python train.py --vocab_size=4096 --norm_place="pre" --qk_norm=false --init_std_up=0.0485 --final_lr_fraction=0.03 --batch_tokens=[8192, 16384, 24576] --seq_len=512 --train_tokens=118900000 --steps=8180
MLP neurons of a small language model. Each row is named by its layer, matrix (up: input weights) and neuron, and shows model dimensions 0-159. Each number is 128 + 24 x the weight over its row's rms, rounded and kept within 0 to 255. Numbers have three digits each.
After each neuron's rows, "fires on" lists the tokens most often at its 100 highest values on Wikipedia text that the model never trained on. A number after a token or word is its count.

L9.up406:119097121115123123152171108105112096110132114100164154117119102152091116115133158121108129117160116112136151118087144185171173167153127144126114139125137155117101119117117085153115157140122116170138115130077083120124162092154126103135119090123182102116106137114123108130118128152159121113150095091078095133121140127120105185119122148175141109144123111132135094126131121113162127166139108164045159136127139104135141143119128121154135088091159104149156151129100140131151117164129109
fires on: "0" 34, " m" 12, "/" 9, "ri" 9, " ft" 6, " %" 6

L3.up219:132121138101146130094093107128126135145114155201162096131138086158139132107094135150091136110097161127080101125126138133099110120117161093130133143060127128134153103157114143138142073084124127126167159140088149112145127114135151116159117143098123142139132088107133149113104186115143061125103111131111160093087094162136107118115107105100103116152137158121158102128121122117142150193094130129133145153142139155138158131121132145136126138162132150133097138121145129142138097158109167
fires on: "a" 17, "i" 12, "ia" 11, "ota" 7, "ri" 7, "u" 6

L5.up197:132140171139138115130098086096159126148151204133139097118143151166159114117139123146099157107123122124106123121139169113144140090123118150163168117121108175114137102142122124100103177150134148119115135087101126118106103163154156132135098146132139105100129141119177135137155167057130102129144141145149134137149158079103122129123066109121167132092141139142129138072146107131123170151116111125084126146140136137173160102160122116135121111113107113115125130131126109109131063105119129
fires on: " " 33, "er" 9, "e" 8, "ong" 7, "it" 4

L6.up335:180113109127155104066101141147094135130126153099121113124128130125097176107154151146136166103084127123158154140123156139129126159148144106121128162129109168118097076089104157100142103134182115135146161154160115131148146137144149163106099101108137136104130099118110118091124108123175117122133156081124127129139119081128145131093125150149138098077156146181131115112112144105170098101140108131144109129107097154121118110164127140083124128141108126096105088143128178161133115116150138
fires on: " of" 16, "k" 10, "l" 7, "ke" 7, " from" 7, "le" 7

L2.up234:088141158152115129117143142080135103122157137132144122120107110158132174116133146159154109150148110163113155141091131119198141144114138162115127160096138143091136151122125075102122137144149151110130113124096130155148177138145132137138122144119156163119130111133082131054119126140113153125111171149117142130105086121102116111112131127149139079168137173099159108197088082121111126106117109130125080134133161128090134129120102140146113094138157139119122087146098148133139136158102113
fires on: "s" 45, "ed" 14, "inal" 6, "a" 5, "et" 4

L11.up379:101138095132081188132098099166100100125115129106144102142111138140096119129122117147138140129160126117138085079122124162141091140150126145129151146136096137103118165186093125157134115067163109148164135133105103143095126129137147178118133126070118133116131135111121112084133157166094122132164162078161117081097109125120157122105136101108137143118186129130129122111105089166124147111158150141126115119114089129122119117130133173121142125166105114123136121141159127110115104115101080
fires on: "." 13, " of" 11, " for" 9, " and" 7, " des" 7, "ric" 6

L11.up88:134127140138160146132160087094116198139114149084116145155151116095139142103158127106156124098107168181119098079152115137114138128109126172139102150128073143124137107139155142121118122141128098131132088113119104148148120123106129150116147136143103090163107083147127168145151134079149129107130124111114102139093092117090126113125109172092115115108146109095161116149116115125123110160075133138152143147122081111106115127115135168132129184161155164162123098156122097133114122160125131
fires on: " s" 39, " sc" 21, "6" 15, " Me" 4, "sc" 4, "s" 4

L2.up68:114112145110168129163051133126112101121121110139131100117149079130175129128122129195096116078152141123157101167112148151135119204114147134133140123113129131077170172118150086088070122120160118133115125133126140128137133136148157129155132139103165148087093127145146134101133107147133138116087102139125140130105110135121159134116114164135109173148102138094131138171128125094127134145165143123170121132145121163125157134116143131124124097131105138116158097161076111148134118115129129
fires on: "s" 32, "t" 7, " =" 7, "et" 7, " y" 5, " people" 5

L9.up193:123108122165152188124137099179142117116133130133109150124130136095133111092099118070151117130127089167143105123116128136133156144136121099116210137163082100095141160088117128117083124118122108077106110153135176118180145118146142130130108138114109118142109139152135150161138124138102104136142068146112169131135098157114112113093146128152157108121138124093120147105149130114127120141149153105149131137136112154145159107093129168111125131141180125113156092145168156127132115097103161
fires on: " D" 16, " B" 9, " Th" 7, " At" 7, " W" 7, " G" 7

L9.up76:119151098146134160081143097130084097120164131125161172106141105140168135145127106143116139167056109128169154144116120137138140150116116160061156121117116135116073120103138137142128122100162160121124111152172116131105140132120143134133156108155103126152153141058112160120096104108177118143121163150149133119114123163141110107128116114110133184114107116100090116158122156137132119140147119137140115132098131179126106105088133097133108127127133172123111130085151081124149120125095133
fires on: " res" 17, " dis" 17, " dec" 12, " trans" 7, " ass" 6

L8.up416:142092086178140110124135105155174130089115113128101137120109164070179095123102102118127145122115138111110128135097130123118084121106150130146151162111145153148147175156148093168177120108140158111135150159161107126122097096092126173192136110171112105142123129150113138151125157082128133145142099114124170123099105116116119144119172115132121134126128143114141105115144132145113156153108134131140114113145124115148173136171165133129146124138111072143120149072150083112102120135118108
fires on: " " 46, " ch" 11, "ount" 8, "an" 6, " number" 5

L8.up541:127145091156134099111143133122132083138141120145142160121140138118160102111110109129143123138101151125107143074159126100127149123143105139120171152123110126123143123085154149117170116175090095119121117173116139132096081079111146121141157086121143136158138102103142144083158170121124087145099110140113136106137113166084129102114121116129160136113106145179181129128133090125157133108112160091141119127148117118067154087089110165107114142169141130166146152121093138154124128131153161
fires on: "1" 26, "6" 17, "s" 15, ")" 7, "es" 6, "0" 4

L2.up9:168085117123122112117117146131139115125132141122116122140109147096095097114116134122168121126167132147123144125113101141156104102130175149103071169147087122151135184111117102080125105164135146132166149144147104080138166108096084155119114138138155129113089132127164142137170137106126105073093141138151098131170153128136168144168129133114132101117094151108116149149174130113115126116109089143139109097156147132134185128102155122137148139108078119154160105144114137098110139086133130
fires on: " only" 31, " no" 11, "uz" 10, "ittle" 6, " =" 6

L5.up216:148080141129129119122116164125158092135129159151115165157134145160135135134104112124098157116114112135140127119122157090167102118132121152163154117131141139125116146157164135109191154109130128108100129102138112097091124149097095134145122130153108109138121145136080153107129099162149093104142144160133125101110113101152109130157115097174138136128144130124129101148131068143109102077156133165151104104175164154107108175129122092111078119142139103119195130087168087122128138149126114
fires on: "-" 24, "el" 12, " " 12, " con" 8, " de" 7, " en" 6

L8.up326:139091082150165131099122165112103122110139123073128175126155139131128147132102126095119157147159125089177106119159102152115148121132128138152163136135088157120118109146109117137173150154189162115096145142137115127096120140145115169116149154132108112131121115104147164133139113145099128067118155149113146124084082127136136139122139150097127089104132150155162130131089136155112119161128137141137111135127147121128126173067116159103140141123119127127177142088104078132162109136080110
fires on: " " 40, " H" 20, "-" 12, "'" 5, " X" 5, " \"" 4

L8.up247:148117131113154106127139148116116162151133136131159143131137113101080056122129041085138134102095120130148165123133097139140124136117154136105126211104103121125132157093135133129140133114109127116122187111127102145162132133103103078130125113106131132137120117129130132180145146126135088140143087185099174148165138151130161094118159095113152133126143172111107111147126136133105108125116122135131110119194111145156159130113128123094105097123122125108139121110150129095114097113151115
fires on: "a" 19, " Mo" 12, "ri" 11, "o" 11, "ra" 7, "z" 6

L9.up215:176164115137162125113159141132147139147145159103104099121152148076178147093133148162156147148100112135134152146097126140103090118105167161174136133131131143158110134137097088168154117117124139125111128109148148124127126163137160146111130091144158104150106134101118125151155090079104144088114123079110109081138133077120135076146113147088137141092146161131154146093122146116115151147143143133169084129142148072159145122123137136131111171134115107126146130097139130129131100116114092
fires on: " " 60, " tr" 18, " Tr" 5

L9.up272:090156123128100131107122113105140153153163138108128139096124097121143177145119120102090170118138102111122148125141127163166119116123082166140097119138158142112117151102142146092146116140191141112118113119180076139128111132181161137098104156138105093127122123151116132189087102130168068133144161099130120081146165161111128116126112136109118139097136090154131137120103149137117104131133129089102106131150125118110106130101091153119125110169140114164161162141113114093130130138123168
fires on: " H" 89, "H" 4

L9.up8:120147105139128153140128165159125111147113135156137134059132124136077085169148120093183126086178103093133121105144148148099118141135140094127141136054131165144131190120132111122103143164171127115165099180126138124144134152100103172133089138114065121142128109157116123137123094161123147119138160139096112096148095152138143142138117129103135103115138125110121100133149116131143112140162144140187156123133130136145142142134110111100086151094141111138100118147107138118116131129117107
fires on: " |" 40, ";" 13, "am" 6, "N" 6, "|" 5

L5.up103:166125109121142140166162134124133133146109137126132150127104114135123135108157129111153097104147117164139161088142122175164137091121144093143172134118146146156105125108117145136130148135131131105155154130149107094145132099111089162144075105165099136160099084131118120121146075119167153161138136126148127093170106125120126170119101107087133116141083079113127125135086126187167119126121139111163111105111151089128116151075121148131143115109126108133175134137132110112131112090085184
fires on: " |" 93, ":" 7

L8.up545:094111101137094123124110121075106130134082138127102136119167113091186137147138105114132138135113091147119116163117118097123135128110119141148107113173114157124146120122112121100136140108198153116088147167151126098105121122138127135133124095114162129164131129133122137091108160149179086127148130143129140110120130112132174152130066185133085186118137143126126136136116160098113092147156143119107086171160152173138174161127124093109122138152135100134144133118135138081138110128132137
fires on: " H" 33, " but" 10, " d" 8, " h" 8, "==" 6, "\n" 5

L5.up167:112136116133116148122136136122133114172089154138088104143118093175141134108138163096087116149130145118123149123142147107164116078139133103094118114118113150165159157122166095172158125066140172154144145172104128153130090106091151114135103139135128116123149115111133118114162115132100089125113111088073115151122120148132127152090138127112166167129103109137125130147125089160111164124079204108129158179103116135145161128095125095110147142119139125139132135109148104150139116136110114
fires on: "or" 25, "os" 19, " or" 15, " and" 14, "it" 4

L3.up343:116106126150065127125140122110152122117127114123150099129127114126152140145098144124069153121130111177099116130148128134118093146142119145083139184131111150151095110115152141185090102131107127112076116172139142123159117119171126082104114150092114122125116147151094133083142118109104129105113130127129122116108152102186092098151131148144136074164092116154113144141101144127200147124125116128141158121147147124098124113144133092126134096146120164148116167094145153155158105157146125
fires on: "h" 14, "ia" 12, "os" 11, "he" 10, "ik" 10, "ut" 8

L5.up583:177149157078109099105137113098119121144126122152143154122127076143098149130124122140125113087123155159128121134100115180144147130141115123139118128119106153137135111097172107137107114119150156179137194121142077184161154124137108133185134139138157101107134146120141123111107168111137095122116105099123093160141110116099128128114097100090140126180126144122111127106129137116095107201122101140121165115137109132156142122105133140089164135117147155149115083121156133108091136094151142
fires on: "a" 47, "ra" 18, "o" 11, "ri" 10, "il" 4, "e" 4

L8.up36:129133122146098132101130157121169141115116158121131115101158124145103127150106152144107131100166124111108127111099134144077100097118138162107143148141130125149137160094105151128124164187185105139164081126139105161130146132142129114152119136091104081145111167181075155125153124155117035113123100129144138098106120148142127133132110157130111131116147084153124097121142097124120118131138094126141116102170168141121132123117115159091125118172140137135107145109143166075127094135125110
fires on: " H" 22, "6" 9, " –" 9, " h" 9, "2" 7, "5" 6

L8.up554:137106130123158100144112095149117152109109109104186146112140130141140152149098159144107164197145105129110105093130151138121150089092139183161162147109121143106143141124141118161089145119145123125143105094145107109098102159157106148143098135155117099143122110113060127093173123151117116125132132122163110128126091128155139146127158121132124125139159129122132118082120129132126111093181126151128069128134134156160149122086136162106145088095153120112142110087147139092106094166121141
fires on: " Fre" 15, "-" 14, " en" 14, " We" 10, " de" 8, "we" 5

L8.up142:133083151139150141114115137109093099151120150132145130099145079112139139097102157119080130094098159152109084077113179081132148140131117147125140152131122090124132170137144125141156167147130105125136098129160136140156114177133138111125155109125080127132147119134066119114139119094119141164141121155085101116114130123096133105125121211097113145144158102153129142137102067131184087121108166106148129137129158119126156140141131159124134129127144147146153129144131103127114153148127154
fires on: " A" 15, "s" 14, "6" 9, "5" 9, " le" 5, " " 4

L8.up191:145106073126153164129123145169144152094103132137191099143134143130124130065147106091134107144121136088190115101101159096103175093114109173064165106123136143101147125136131155093082141134125112126119103162140116099160128163113153128114135154103139122137137129148116136140138119146110110147147082128151118113107092127128092106120131121118124155139165121134103121101154107102148129114080130169115124134126135143194179127107139146152114140133095139129143134133111149169135131143151112
fires on: " G" 78, " Gu" 8

L2.up388:117143114090132125142119163140120074110103124153187162161139137136107114114131103099118124105144131133097121133100120111118117117167125083106142087133091107159133151154085131137126141140111123136136170122156122173137132159157140143089136127128063112140179096112149170090130094149105115132176165129132111124098130098127118132090120173158140152145157135121128145120117140183135091154117096148150127158130140106151122116062124106109163144110102109139123114102128173145086115106102136
fires on: "'" 16, "]" 11, "er" 10, "ant" 7, " enc" 7

L9.up374:132097132179113132129113122162130128143092114142114104145115114158134102089140157148154138142123116119111094168115146137106115134131131160154112107156108141138115169156163076105119133117100135146137118160127105149114117140096136143132118109129132111171102093111098142113163138100071088112129110131113134046154133136147143132097167139109114137144111189143134155137132119129089133112115162148136123175114142143142119115136147115122117123135160167114203154172137122160144087145067107
fires on: " and" 39, " col" 14, " or" 4

L6.up307:100111097130070088101140121118126100111131157133132144101124115136124104113137155112146142167140171166127141104138115107169167110133123116101142110132115102120131118181118118175127074135146118140085161126124114108149121118151124138154093098168153141115104147096147075108089135178136127123121096150108100117151124104163105105132140159158153135124074138119122131108155162180174109141118088152099135148147166118174149126120138187143126149111152122127150117112095131119136153154139096
fires on: " Sant" 16, "-" 8, " ft" 8, "/" 7, " at" 7, "ot" 5

L11.up451:141107126108116154119164139146122102101084136148120159132129140113167184116100129126129123142142104158144144173165140086115109134163174169134156135159124150118119123126161144116148107130157110130117105123136091120109105119117108168153114101124121128109103087088107181121142108141130145082142121138151142144139085082171174153130153168097136114089130124154114138145111145107137098143152128103153105116168139106094163162109142127113130155130134113149113179134140117116179142064100098
fires on: "W" 14, " g" 12, " s" 9, "S" 9, " st" 8